{
  "d_model": 192,
  "n_kv_head": 3,
  "vocab_size": 1024,
  "activation": "squared_relu",
  "rope_fraction": 0.25,
  "init_std_o": 0.00903,
  "init_std_down": 0.00903,
  "optimizer": "adamw",
  "lr_mult_up": 0.678,
  "beta1": 0.95,
  "doc_mask": false,
  "train_tokens": 94200000,
  "dataset": "wikipedia_en"
}
MLP neurons of a small language model. Each row is named by its layer, matrix (up: input weights; down: output weights) and neuron, and shows model dimensions 32-127. Each number is 500 + 25 x the weight over its row's rms, rounded and kept within 0 to 999. Numbers have three digits each.
After each neuron's rows, "fires on" lists the tokens most often at its 100 highest values on Wikipedia text that the model never trained on.

L2.up139:528515510485485491540502502485485500447502503466461512565492512492493491506495482507493456504490517561512511503472494517502498523514511476511476511487471522492490504471507515528473500484497520478494496484534517512521512507496501494479456455487517489500537453472485465446458514481516478474
L2.down139:514551504515529517526484488479476474492463450491521461535515508484500538532491553469495518528478504474505478486527500517514525501502483502522473512499511484499511511522545510473509507535437473482539488511551440519494527527499483525489511489510481533502504468470465483527532522466494509489
fires on: "C", "ollow", " (", "ire", "=", "9"

L2.up640:485468514444489526506510457474484473519483534484479489470487515462515492498520445480504445566494483495503492515498502511475495481496499444484526468502519515474543567494508482483526433487485550491497521521486492487478508489520506489497470484477473469480442538508472492538539486476476536523
L2.down640:514491482499496522489521520502474545454526512516512464520489508506515536480488512514520534466516497511519530491476478479503485508504520491527494536464515497493519486505489460480498499528480523483502498480523502568534444515489462469517520500525533504425472443507490558485454492477482510453
fires on: " are", "el", "ce", " im", " were"

L2.up233:420496478523482506496487504518516467502519498492499477509480493471513485505562407489472474517508517520489473522502493481489517498506479459498495519484520492460550514495469478522546460486491523522466563535515470478517527489452473469486505502497466492507495482505485526534533492525507510517
L2.down233:502434478497519500465468462491518456492513477477503530499500489476446461524510483480492498493454515547503514513518517509546489515517460516462523541535481521527481495495461459480506485487498519485490456474533472477502536504477472501502448476479459519510492498513503514496495461510475498462
fires on: " g", " s", "\n\n", " ch"

L2.up506:536468508487519512510482494500498480476481519492468476505555513503500491485488500479487500478490502498534473508498440509493452485467522482520461512530501514508506514444510506468487511518529507478414475508532518501497512515523438542504504502537569511459496473488488472508530503479527489478
L2.down506:518498522510512499491495530527526499490513487528466521478492488473494482506531495479475505468486515516532506478467504518478524524506463459510445462501519503505510512486508511509492522496512480514513498494481563524515487481487564490501486478495499513529470491498526492468480456529515569535
fires on: "==", "==="

L2.up143:506514511499507541561475474485511494484513502525474489495561502525515440477497488467475499504477521509512509478493493484537493541464498516492468539452485529490503499476525523522488487518492480527440490506504475521542525508550466501522467514502512509483530534437477475500509518483484516478
L2.down143:463512499499493524481547517516514491517485485493428503448491514436490496478515512536523462525561503532494481539512461517479515503509521498493515491527526520516487506513504522479502509531556506490490503485507477526490509475530513529534507510463519502492503463498523481506499516496539515491
fires on: ":", " by"

L2.up846:445469484502518516496513515462468470501503473503488461462502495507506507478517515497476490511529527517472462511502498456451451488531479465489530474503476534499482532501500439486484451501512535521512554517486469486518532488511488480500453503488504484504473457463460523510523501514511469505
L2.down846:475473546480525485489493550513515446516476473474482559555502487535507475514541517535494488513497511474497492507490482501510543519476527532493494479494465513502483503526522462477557518492494517516473492464473553438508529503528509512489499540443480485525505534533471518507495518506454474468
fires on: "op", "st", "ood", " found", "igh", "et"

L2.up336:489470536498462547498539505499511471493480520456471497487460492461523499472510521531494511504551488507491501516490498483517504480502541501494508514514520519460516517474499496503524524488555490499481539499513439494506552530502511513494523452464496502494488475519499478440540508538595514507
L2.down336:488508500490517508475514495458463440480480498520497580538477532465466511550469500502513503507513502517534553512517476494475489515469502493514505448470508476493475532467508483499498531503525511506513486505480500518504475472478456473529494494465481495482519540495493525542511481479444502526
fires on: "ic", "in", "ie"

L2.up6:483449510480445543517483502494518498491538508495469512518490492530479462496520436469474453514488490538523456516441511514513495483544485485494502504440509500468490542512458470508531497508486499523507514515444469506510526467467504461488503494475485487475507455429453516493511531498458492494
L2.down6:466541468544483465531533533498459480527471539485533467537470527466486501480502517503530494473481504532465543509517508481529500513497484530535475488530506505473516476486477494440509478510536511542481499481537528509525506458514490492547467547487513501454511501527518462501477499481495510471
fires on: " to", " and", " also", "pl", "ly", " not"

L2.up222:530458549507487539476564503454473476472471500477448522483481464456516534506518471507486478491478501514489468502490500538472465497510460450549503510480512519472501510510466487514492493471496525499483539473492489459492502473469510506476468474488482507519485468504501511482509502479531572474
L2.down222:446548495466485494526490482483500508533490497555567487497509474486464523544478503526529534515484503494465456523493464532517485476515513508461513504527468483428510496534501519504511518549489501494490470506536474480541477499505498483471490496498516513519502501491517497483507492510510491489
fires on: "able", "ass", "le", "in", "ife"

L2.up863:513488528468500483525527519477503516431520504520503502503530511524545484504483458508497489502495543510552502457482484508489482546476533487506502500494450523496473544504520506495486497492509511445431517487538496498522496495483505493506475513490516487492526479454495450488502481471496509498
L2.down863:524530505512533493530471491473468508515445499520517525532460508504487532479481536510522539540481475480492498471498525548496511457495498524522427542521496476496541485494508525483504503524470496482533538487505477491499471514527465482516530522479499508502531544499498492494483491462502545511
fires on: " (", "("

L2.up741:468476522517494513495588507492496430493519520460497454493486501460514457504516497484471463565510525558502467494522476459461507456485482483458503507515510512481503515497484497492506488481510562516501545531516501492529531496485470493517481503449511458478522510462506506489535490500515538502
L2.down741:526476476514529486496497522524520506543481476512460517491497502512480491459510504534498464494456506470512461469551511514512527527462484528521525500474551476507502513550509522486485528502504507551477506466465519482477500450487463481544504501449512532504479509529558486495521480472480459474
fires on: " b"

L2.up827:472474515472485539496560487513537516508525554467460469468489495454536525508505476486515428508499492527492485516504512499507494474532480491494506469488483523497510542495449483515505466469503509512485541541523502479491516491461493465484501477498495479510498504489480458481554452470504531516
L2.down827:523509500499507520462469540508536511486469474534520517506471526484491511492523529465552512454478517517510516484498510530550503506478537483554527489524480495525517497498497517465489515520504521475476536510502524516491546494516476474518478492508519531463482491520518467500459474541527512461
fires on: ")"

L2.up598:495496519521476517479512507487499504507495507497536495464492530471521524486490448525506505463501486559486493476480499512509499502512478481486502489481477530440488563502475461458488498476507530490477482539479504521571528492456514499492489486519505509455513443487518461553513511526523495484
L2.down598:498471475506516510467515530481488472498484497502465518464503484465505469506504518478490523507515524464513518502512510472468470481488544513499510479496520466522501494493489541489506483538510481484520492445493487504494497480486482523510482503545507542492497546503506514470472456474484505540
fires on: "oc", "ist", "ep", "ric", "irst"

L2.up165:487479514536501525531491485409516526458522498509461498495514477491483495462557478460467522532529517479496491528437509475493478481523512489439481537525521568516527546470503506491478503482514518520479502513474500491503514488501455490506499478534499439467526506454478516479541490516535485501
L2.down165:513514500505521538503548482540514462492519451512491517548494504530475514523486468493444433532524485513527458487497483509480503491478457517504498484539519463493517479510497501505523540494523494485473463527547487538494513476527474541533482510464493517490511456531498535477482496488485561489
fires on: "ac", " m", "iv", " h", "ut", " comp"

L2.up900:478501501524505546525522478501531504525480493479518470493484502456510463481531511418477469539553536516487486536482486476494489460500435536439513520521556521534509524476501520479497485501490505511471478525528473518492522503507474499518510455498491452488479507474488536455497498497502474486
L2.down900:526508551496480536469502498519469440497531512505549507490511459480451529518502513495485484519526499488461490488476461518523500502489471495569545473492470518482518507529497489489506516470527519502546495513479498472541508519497521541500526527488484507527440495564484451518479481549505485465
fires on: "oll", "st", "est", " re", "g", " comm"

L2.up267:473469480511486502505532504472520459466517538517491470500514479471503483501533479489482471535492554555490451502507519481509495479487519478471471525480533509452532535501471513493533446476477538536493556516511471510543518500484491466541435489444469476518473483485487522496501480473509522482
L2.down267:506543510484474526493483498479532528511456516490463523520475542534547495532522530498509467460522470515472525495567496504476497501543518524478505481498466506530520493481463485513552480478486478507521462479485528516527480531495474482479559489516514500520493453521522480492524483552518500499
fires on: " dis", " m", " y", " ab", " he", " s"

L2.up445:513462545545496536515543480513496462482476496493488507491510490495525472522556531521453513513531481518487472525476508450493467443521487480485495542533549552484526515499519500484512496485538527515494499535476471481473521471486498509477475453498462469459459480522496533485544470505554497472
L2.down445:479491501437487533508494511496482519492533501548510486474492488497478501510473441531457497492542495507504517482475505503492536522497502483492551482481439450522487486498476505516478504513492485486528508483500514510495484508472505494516497545520548524531522536493495507497464538525487524519
fires on: "ly", " also", "le", "cess", "in"

L2.up189:504480465538479505483478523502507556495449485493491492478494538451525483480463488486520510474500512497466524517480495527538554437509499506487472518457542527491495507494456529523515513482475491518528493489512530519495535472501504468453545448483487541498507465527529481498472456472516505498
L2.down189:503482545494526510525526449484494456492530496480516505522507492555491505523514477498467486538484501492542481494511483448464467506500489493492518470523497485492491467503534477471498490494519505491456513499518450476510489524517508496546467513465499485487481528454429521490549544506483493521
fires on: "oy", "ican", "amily", "ant", "ith", " American"

L2.up665:484426557496478511505595511530483513510510528477490476508483505477510466487504497497508480500488503559529490494511466500514500517479492466507479512503517509450518505507487511484515483496511515506491545516554488483497517499471483513510518503487507523481518492485488465476519502506496559505
L2.down665:532494492523529450486481543503508489544517540492506485496493501495501503457492499512528494510453491489490477443510513492500539505476469521496513518513541509488490508564524516444459532497482494541499525469486513482467501486506477511551470525494516515499500526542539533462510514508466479505
fires on: " b"

L2.up114:472459522483482487518541498494538497496499497475515457497497490492504498501481487499527461546493533534501489497494483467452509442492509471470483491452490514460496504495499510474490439495473518506491553530484507486538493494461466502479465476478478498484480486459476497481526463510459495495
L2.down114:491492483484520465523470505465487489504515504549470516518448472536524492520514544545520509483507490493527478494562496508509509544495539513474554500496515490475493484519453568455497516493515497505528475501479523466503493454466508486521525481486473497467440459553509518478491509501512510458
fires on: " dis", " re", " ab", " en"

L2.up311:523505545528509509519499477446525483486496474466499485482490496459473458507538518523449527539500479478509501481459477502511502471498465544505551501525544553542513553498458488479551486481517551554499511468527490510519539491453465482503513493484511470475498507484461516496481476514531523489
L2.down311:512478507500491535510491471498506525503514497524504481487507464513520461467454493517562488500502499498494473497532488485493489483531518500469529492491491498475495450502536537512465528465507509496526490515522503493537529499523451488512525507508486528512552485507584441506542519483494467492
fires on: " she", "ly", " kn", " She", "ely", " b"

L2.up213:470465495510519521512545520494497478469513540510508491512505512432543485446494514490481471528524494540481491495505470504543507510530480478517481506458475543539511503452474514510517515546518501466500517506540477542523529501522515493518498450496494500488509454483503440508494521476514505498
L2.down213:508451494464485521510496511509488476510497495476468465517480458452513494549486482471454467533460515504489438527497470505475527461524523499549490468491500533484542498491479490464518514505506522497486528494521430482515515525482487531500496474515504503495538496477508479536516569507491499483
fires on: " the", " and", "'s", ",", " that", " of"

L2.up943:503486496486461493512532496482507480492521491510526504512493501480516509500516476496494478513474524506527507508451530492520467488528490477514481510456518499431539555490484493538519458523472551497466549468503479476523515455466500493509447490455488514511496475499473437523540504479500558499
L2.down943:494520502484493485523482513511509514520454528512473462513459482519473482509539511498497520467488455499478503513537500458479531499493529484506466525522457521497476484528522502512472524529519490506502486511483544506523514497512464526503486509540489456471554482555516507510480465553497471541
fires on: " to", " se", " e", " n", " le", "ro"

L2.up852:503447506521493516489513509485510469493515502495467500485516507511511450458512504476501456531470547524517488490495514461487483502525496500489486498484505509462508548509454493511523481541489570477469548475510501475530512500411466464513452538463468523504490531491477481488523454489498488486
L2.down852:517500473482564499476476510481515491526500520461524507516490508508481486545519467498509492452460483495473549487529495524527481508499471436487491505524493530491484512506504491548496473486509510538480479495450477532480513474525477480456461477478465484477486519513546479512524503526511521496
fires on: "an", " g", " le"

L2.up409:472488496524508545494504506464502492484544479476513458519467474490490476475488515493506471552510510574498487484464487507479511485528526489515459504441492532461528519500465476459512464508463539488520537492530496493547487472477481473487497471459531510457459501513478469495479500508496515480
L2.down409:507530459513548495541487524459473487503468496510484487490486473509505469503479515526505487446468494513483499475526512506464487497468479528442504487502518514520515499475536490489442528504545523465484456488491532563489502483527493474511459535498495503495499538487507524505501537512465505499
fires on: "|", " the", "'s", " also", " their"

L2.up608:528539495507480490526477516502482484480507491520513537552533512514512498479504481508498481502483549557565536488465483537501478535498524523497500507466500546522466504453519530536485500495512489490480502492525524529525519503523504487500469545494518498509510509449459443450459504520484508480
L2.down608:521514540468499510504510466491513475544500500472522472529543504511505527501473505482484523539447488491472427481485444495512508457483512493461507510517508507532490487529485521466499527506462439516506501518529485484502495524535518534498516517513480447505523498497472489520527516515482546489
fires on: ",", " (", "h"

L2.up48:508477511536497516512526485491497510479492487496509483458487518460524472474523486461499502480491546493545479538505478478481446475470499509476502526434508508513544515499500493509511495551506520532462515504492468520544526511425478478521457518456493483474525511481450485517517463513543477465
L2.down48:488531473494492517493461525529486490517503520559479499487514497525463505499516539574500511502450518524548545482493494500486521471506536504486499496477489492492492503485465521492516516546477518505512501465465527469525476539515498476515500481520435523523462539517516535503478532490486486481
fires on: "i"

L2.up774:510447508493493506507468520470487542489475500518514507513482502450511480470492527517477491517476495533497522464450483554558534486506503490507458501478499509500526526479501493525567542483466512517492492478543515497529522478499540457501529462467489506513479469493508518513497501467489503479
L2.down774:493536473506508507521523510539502456471502490482501470506502472537486477545533517501491491491538489491496487533507525456444460488491526508501514471520477471497500474483516483461425495486551523452510507533467499535472509497493463504500490506532523473478505521479498476496498504495477474508
fires on: "'s", "un", " the", " John", "ong", "overn"

L2.up941:459490540500483562492534461487516464500481507486504462489473476468513548512489492528509451512504501546495507551495497484452508479534498430503530482499477513460494511465468459501488478490529513502496561489500486466486532490450481493480522496483477462486498532495507515485551518502528533528
L2.down941:508491431501513456535490497505450505501518518511503510495494482489499506491470481476546552485526522473500471476511514524532437514527501499478523545514535479490510513519512485513502499506508555520488485546503507524484476527507543457514448493513496521526518483470506476500510501501485479435
fires on: "ed", "ated", " |", "ased", ";", "ular"

L2.up484:536495498466488505506532522485519525476511498524500535506550544515493480483492483455492512512490517493534457473510495505476468533483534526519493539520493515511505484503518496532523507522504481469462516464515509508547505505522483535522468521514531520505516490442499439480512497484476511472
L2.down484:479521490483507502463519465520463461506484506447521480508488485510490505524550535509505487545517482517482498542527458538516525461460536481505545474530473473467538504486497491484482510479543517478496502516501444474502522495507492510468483517509507443490447500524533496517530528528514530506
fires on: ":", "2"

L2.up930:444485491473502516509543500508503463452523518499488490499499517515498507492571415501446438509518499529523452517489530479496478493500519484483509532489500476469535527505471493498550455470514525523478550538501506485530531481471485485522496505452502465510505459483492486502514485455500522484
L2.down930:527468507521534493466484492492547456501502519462501551495538494479458488533528544514515515473483524496473503512560482491557478489515511532482508507515451507500485501543477512477500488463492506531523442491543471471452479504503506484505483482513501497543507501509492473507485483506455488509
fires on: " s"

L2.up694:516493503503505530528561499496480511487489502485467460480488513483514499454506503465479471468529497557493502503491443508522461478470501462476532513518495567487505512503501483530488516526541510488481510514498486498514533541488460513492507451512488490470524449495514444481502510493527485537
L2.down694:499496499497490442505546491522530522472530509486538463527513481535521530492491513522519536487494487511483499483514456515497491483521501536497529483469493489490500524455498523463453502498510448498479493510507534502545549444526479489501473486498493513438522492529500530470475522502453506522
fires on: "ist", "rit", " reg", "oc", "ep"

L2.up945:468484520521501527492517500498485488509486492476482491546550501521511518494511514507518497491492469482485457512479504474533489492517514445521481531515519511464450492464522522479490480492502494494500452498527477521456547470490481513477530483538551524489501484474538445476499519477537550498
L2.down945:521505507465489510474491501555522532534530507510500522472464492481492485483496486444482468512499528500529520487519516478495471454517450513514496482512515467565516516512490517540504505486506504483465534522525525463518471496499504491523518493466455513489487503504484523526485454514504468502
fires on: "===", "'", "ive", "=="

L2.up51:499483513478480522461536508475478487489539560499490489481511516477504546467465446539486501495496501508483486490523481495444475462533489464482489477509483523441520561466465466485515525488547537496509522548473474481532534536443500484489461472529498498471502456517518462512555501527522503485
L2.down51:463456456548512491473524571523528499500449511496467518509490505518497460509502534496490533514502471469489536511498510560526523520465534506498484497475532478514528476524523491484500483554520513497491484454521516531458474489532487511492492483501493525470511517512499524445503453482536494519
fires on: "oc", "us", "ep", "om", "op"

L2.up959:509487501530501511491538482495504478444503511420488465503498469469519510513482513487464421518495494522496519507528513505529499503512482447495506494478542497537478514498447491536521491507524543486493507513527484499488505538505501523489485492504509492513478510513495509532492527488493520526
L2.down959:508482510487503513478492529464521512493494453539509477496527498532475493497509518500483550499498511495541471456444488458447531484526499524472463500547493552472512509543523485514506527475465490503490493469512482513473551481516513466499522518475476546462471509471509475470513451498525484498
fires on: "uch", "ely"

L2.up582:443461531456420512474520518533504506499515509493509467489470484481569483514489510504475463495495509488501495531494490490481496476535455438505519503507493496507479506530480465515525485478491487477460511545536482463480510517481483490488515468501515505506536504503469451517523461504501547545
L2.down582:487536490549541527482518471512494466510487507537511522494487510464521566492488460515521477532529515533482529489528519533559495533492482500492478550486499511494520501448470508520509488510519528540530466548485503492472484492502496478503518543533495486460534481496493507531504461490543507498
fires on: ",", ")\n", ";", " –", " |"

L2.up954:495477494529494542494485479530546497494500540475463474504499474457541473481490474470460443490546512501482446511480525492466502483555504498518491505513522540497526572469451508484505480485532474524484499551484486495478519498480486477483522487487514456496537511490498486500541492473526546510
L2.down954:477482487502491509474493520518523525506492476488566522478508538497505534478538489475549507459512539540501533479484515514565515519500548485539524488522465485476477498484480487497504511499515509513507516507485522474490532472487545494473473465480547510466460473512513479489462487530506526499
fires on: "\"", ")", "s"

L2.up891:446442534542476519500492487484491462500497497476489464503532474440507527517564501476459461552528564505508497514501523487496497484536497502468493522497556487498540545474487463519532505512497529537479555515478476477515533487477474473484460492473472503478470483496482522505541534502514484501
L2.down891:504473489525506557492483542518496535458501492505502494499504472544516501466505469463535474488487512498496549517501499513524491495487513480475499495535515459522495477470500477543489491454507499517525496499515500497509459508527525452550503475473500518441551510460549507487532499519536473528
fires on: " were", " he", " are", " is", " le", " also"

L2.up861:545475494525474514494509499479497487485516485473485473507480500463495474465482496494496432497512518527492502480460480476548498491560520468475459509504499512494475527492470476504500516500512465501472533530551496479524537494462489480498503425454478525431526475513518457490514504480531524482
L2.down861:490478505475549508499486507551486526510502477523482499536536518525524484537478449492543512494480524467496549531534504501467481510476509498525482520488500483493478487479495518487504515478521528510517469550504507485512517492508539492478530530470487518499506561533499517518515508492514518470
fires on: "ic", "\n\n", " ad"

L2.up710:466477502491496498519514515489494545502494499482508480500466513494566473515504488502465493481512530490471481500458511509506478438483543444491510532508505523501466517506476486498499489509510477511505529529492495509490508495462522485485459463474541461461486530509440492487490514527551518509
L2.down710:522462467451502490503492550507498537514498517469496502480505487514508481534481481483487529508537435447490493468491493503500542537560503511525477493493529459509519507522492522504496494504469469478508444475512507501481501552497470537534509518524475497494491538517563472538500514495470464439
fires on: " For", "O", "A", "C", "U", " War"

L2.up513:428439528513449530484495483509503485493516529504516454495492468507562470506496511475484503455528502536475445501486508466494504445468505470500541472499481509484491533503503472491503499489509523510480500515463486468490513475493494485497490475479515463520486502485434502467549467544532514530
L2.down513:502520519556462485556499494518459503500502494511515499503501501482493505473494468579522518503480497477514497522528522501537507476506490499516478536488477475480485498448486495527488454513457503512515494510506483475482458511506548478507516513530530493484488499536531481537501522474552492498
fires on: ":", ";", "use", ");", "ince"

L2.up782:461451509484460536531511480513503484503506464464495491458522484460491510513546493488455511467520484505495476551489494440511406459492502518511501483494508498493498511448510509476499472479478497542482526535473482456529483476507504518467500512525503501538490534460533517516546490487520511517
L2.down782:509508483474506491471533504524468470507515457490511525521492489505493525486516514525527434564507497453464517476525535496513569474512460524502484502494536476494487490540487516505537573498477489471526461503511493517473524496534548499538517473471492497518545494513505528509438518505512499539
fires on: "ated", "|---|---|---|---", " n", "ul", "ited", " found"

L2.up88:460481541522497551524517473492489473477503509482471513499532492456480441511570494503448484540535489480511508501490479487494493453507487484462504517495571513520508495464496505482528428500508542528498474514472494482520545502495498518503509479510500419509489481486464532498501497502509482497
L2.down88:492480508476453503485509511484496498537496514507564468523492469520507488525503446509491457496492513515513513484481477480486525512503487505516468464476500488462532492520499503508518545494477489515508477524534481515507480504474507449485488491488509507504531469487525410493504531519503480474
fires on: "ly", "ame", "ely", "gan"

L2.up29:451490511495487516502480478535536504521536546513500444496481495510529463500520518511492463467555529491466491538479499478532520441485520470486487505463504481513502540483499475514478519510523511512430518539541483468510516487516458491490481459491503457453506530539494507478574507529550493544
L2.down29:505497544533516450509508518504517504485512519530507488511486522512522490465488478558489497537453503464488510493515482508510508510518507479513466481485459481507546469426492482518431433523484539501478475467507486502508458519499539461512491501529546535458484465527517526510446481467524496509
fires on: ":", " /", ";", ","

L2.up844:451483521476486549476554494494503473507521460476477465485486515512507450486539449492460510505502519517483462527479537494487492468501490483488553508490496579478553520491479505496531438501494503507476548534517468477549542472457483505460475516479515477505522495489460486557538516432503518460
L2.down844:508487507523514515509508490497566483490511491474499514521526492483465509490518547527492523508500509527488485468523542478531497454527527559489475489514508468486498499535485465461506464496556502502510500483506485510492513474474530450500532428525521520520527482489538539512518507488451521463
fires on: " s", " in", "ered", "oin", "et"

L2.up687:521505500506471505509507468451513530446499492495483489531498522442472451464490483495532523526484511531496519514433501491513495462489527539484497547497532521480516526460495522529533505489501487473485517505554455516524559510512490500481503455458515501449535513490534463507517512533520480495
L2.down687:463475550510500513547505480470507509533452503518501482486508495530497480508477496554495480485541478519493552484554482483468540524495456468509467469510500522506489487545531504481489493547489516537528504486506502456505509509474507482502470488517502547521540511503514473507509513493526542511
fires on: "\n\n", " in", "ian", "The"

L2.up9:505485528519513501497511484477501496466484469500501501493513486486465489495574474436464500548501541476512493493471489511495469487481493473533499563482484503497532522463490511475488472536507508555474484497489489493542529483494459484493478534490498455503519509438470508494554480483498466483
L2.down9:507496484487491457537523491500516468501476480466522481487474520530487511510541518502512508482494515476519534479476525534469499486489525490497550548523476519525456467545506540505532507520517501494484519562461546516472514483508484519453488496511505483529503512500523501566483473514507485466
fires on: "ut", "k", "et", "ro", "ra"

L2.up867:516515481466497513490539495482476499490494517533520471505471481462475545480472483494466475509478514513529473496497506503507497473519466481543539506498495508513502489441493493500483480459507498500500527490542490468486499513463515484495514431471520485529501496448488469480500528521572479523
L2.down867:466510497533494460484487510546499489534490541501493528491457546505523500502508486524510535520540490496476521505510518537529500530505461481462470529468497487507513499560495495522513515544504516491509494517482546503510475481487517484492455537500480558471537495532541515537495464515478513486
fires on: " as", "inal", " =", ";", ","

L2.up335:497479505498535544524493486504501482485487510469485502511472471495504529521486470477463500479559496528487467531481487496480506490486511451495516535464503534518522537502455476488514492533484525509477556527498493469478562523506499501495481497493472488501499493490470516493523499516513538494
L2.down335:485484508472490471465523507465501538470522525517499466472504538503477457489504494488486507476541491492526528480531491493511466487526484507508481480537500473451492498506507506552533497487535501503520429493502507501458486462507567494548482517502465442478481520497531464490510479482494500544
fires on: "own", " also", " act", "uch", " not"

L2.up629:528524508483511501532484451505496527483501491529497490493552497499499472481482472494468505459483542501546510470502527568523467540529493494518469506507495562500480502497524511488533511526527498514449494494565495528495499522527482504517494499480501493495541521459466483506528522504506498523
L2.down629:476482521567487498489574491478533478510480515521436497466486459460491474512484503512547491494539488521501505558504517472460504534461509504493464514492495479536500486503528488519490509543502509537490532490513517527506491494503491454495512512472535545541502479514522504441499484453522524539
fires on: " by", ";", " as", " |"

L2.up53:422495487530501537514491463508516468505519524495527487493493504497535435502505505482506510473524513476466467518481493493504527440501489487525508489508519491503506525478495503485549499470555526535469484563503450484487519495507462517509510487474526454503520515492493549494576519533558516534
L2.down53:512504546554486478507463490530513483476507484534504476505472507496476458501510442539530528509481479466479501495533541478514492466538466531488442540500480485504513527475481503506506464531462504542500475491510504465497462480502541451501503497519518492521495477552555508539503495490513454474
fires on: ";", ":", ");"

L2.up541:476473515531482491525520502477512477479490502502516508497529476540515507502520457474446475538554509495494478510488499498437495519507475475511480497522470520471531489452491499491488473503535520548503515554486474472518537471500463477500430490493495438517488452457455515475562496489521477484
L2.down541:535542497501559529516531525491534490482514453469505527508498469520492517543488563495505453502518487512504502522457492509466543518494493481492520554491491462486486471516492506493513533532455504493539514494508519491484479474526522536471520500469516472499453553483532502538460445509525545500
fires on: "ut", "ug", "op"

L2.up316:493487535499479520555496478467570468501506464513465512480508527537488465484551481499478529483492500485483456517431492470428508474519508479481517493477483483444499526462501490488487455491486499513471463487485508467518531476478528490526473520497500491509488493486497506489546488512514498477
L2.down316:482490464520524514508525533525512475450525508443520516471444492516498507484516469514450466480533502491550537504512502504522492483487473490512540502466518500478473526555466522503506533530498458496485475500468481530504508494493459535510503540508496517525517512480517514545478492541518487536
fires on: "ab", "ib", "ond", "ut", "ph"

L2.up45:508456497525536505505471514473484492472495517464465488499501468537494516469482500499473456505489480535468514522510494486508525470498473479507490554480540536544502543487479512524473478502523545488519512517506490563481507505488513502527493482535468490475493459512541474495489521498512505481
L2.down45:498503449489502554510483525518515524480516469533520480468498499495501462505490528457538518519507519468515465488463491522462463502538506508489491454558466514523488475516477517521498514486487458474502451480556453443532509522535460512497513476396529498495482525475434512514490482504536468494
fires on: "ity", " first", " th", "ics", "ction"

L2.up381:478498499495484543511524460493516507474533525489508487491492504460503494471561488461448510534571544494475465496475479485491489449482506498473532504457499536475509513493464487492528507472491535537479496520498491484518542508494513479503525484498528449501538487497494549533507501486540488497
L2.down381:470498450505493493516502503477494482508462465501505504495476470518506503459460461490507512511478498542514530513500518498435489522510493549448474521496513508492463482492481458525490506533482487492482528484502565482520508520517510481537492520492504527476480473538521519480489495483453518495
fires on: "l", "ated", " s", "g", "fer"

L2.up146:469467503507460505534492457485521471497515533451505486512497497465497493485480488489452476567491502528512478496459515494492505479508500453471515533476532530503488537519490491515502457501464533511483525481495472478525580489505534455468474492495503468498472495469503521493487443502488489505
L2.down146:491475477539487496489528556503454474499474520520488485503492515506482476515512515544488528481528422503532562456501529512518455488480488526480487488527492481507532477460478508498452514474494519517526488483532468479512495506515456468525500473490463473452472528513477454434472517497470471448
fires on: " not", "ly", "st", "ely"

L2.up134:461472495531503547492500459511487487456499536479527497493505488431513465458541506483491497508534499491544486545499482458506485456498474505497517498486562494527544560518479513481548514505542512544486505484509485494521545505488455484519484516453500496497486506496492501515502478480576511528
L2.down134:514514520519511544501515518512473509500536509555443520483499517515494502486479511546556519492497461500560506480477479483487528434506579465484511482501455534473504506463461482495505532467470499522501469513450481505538480553505501500490513508519453482511503498522514499474473515510506499480
fires on: "i", " kn"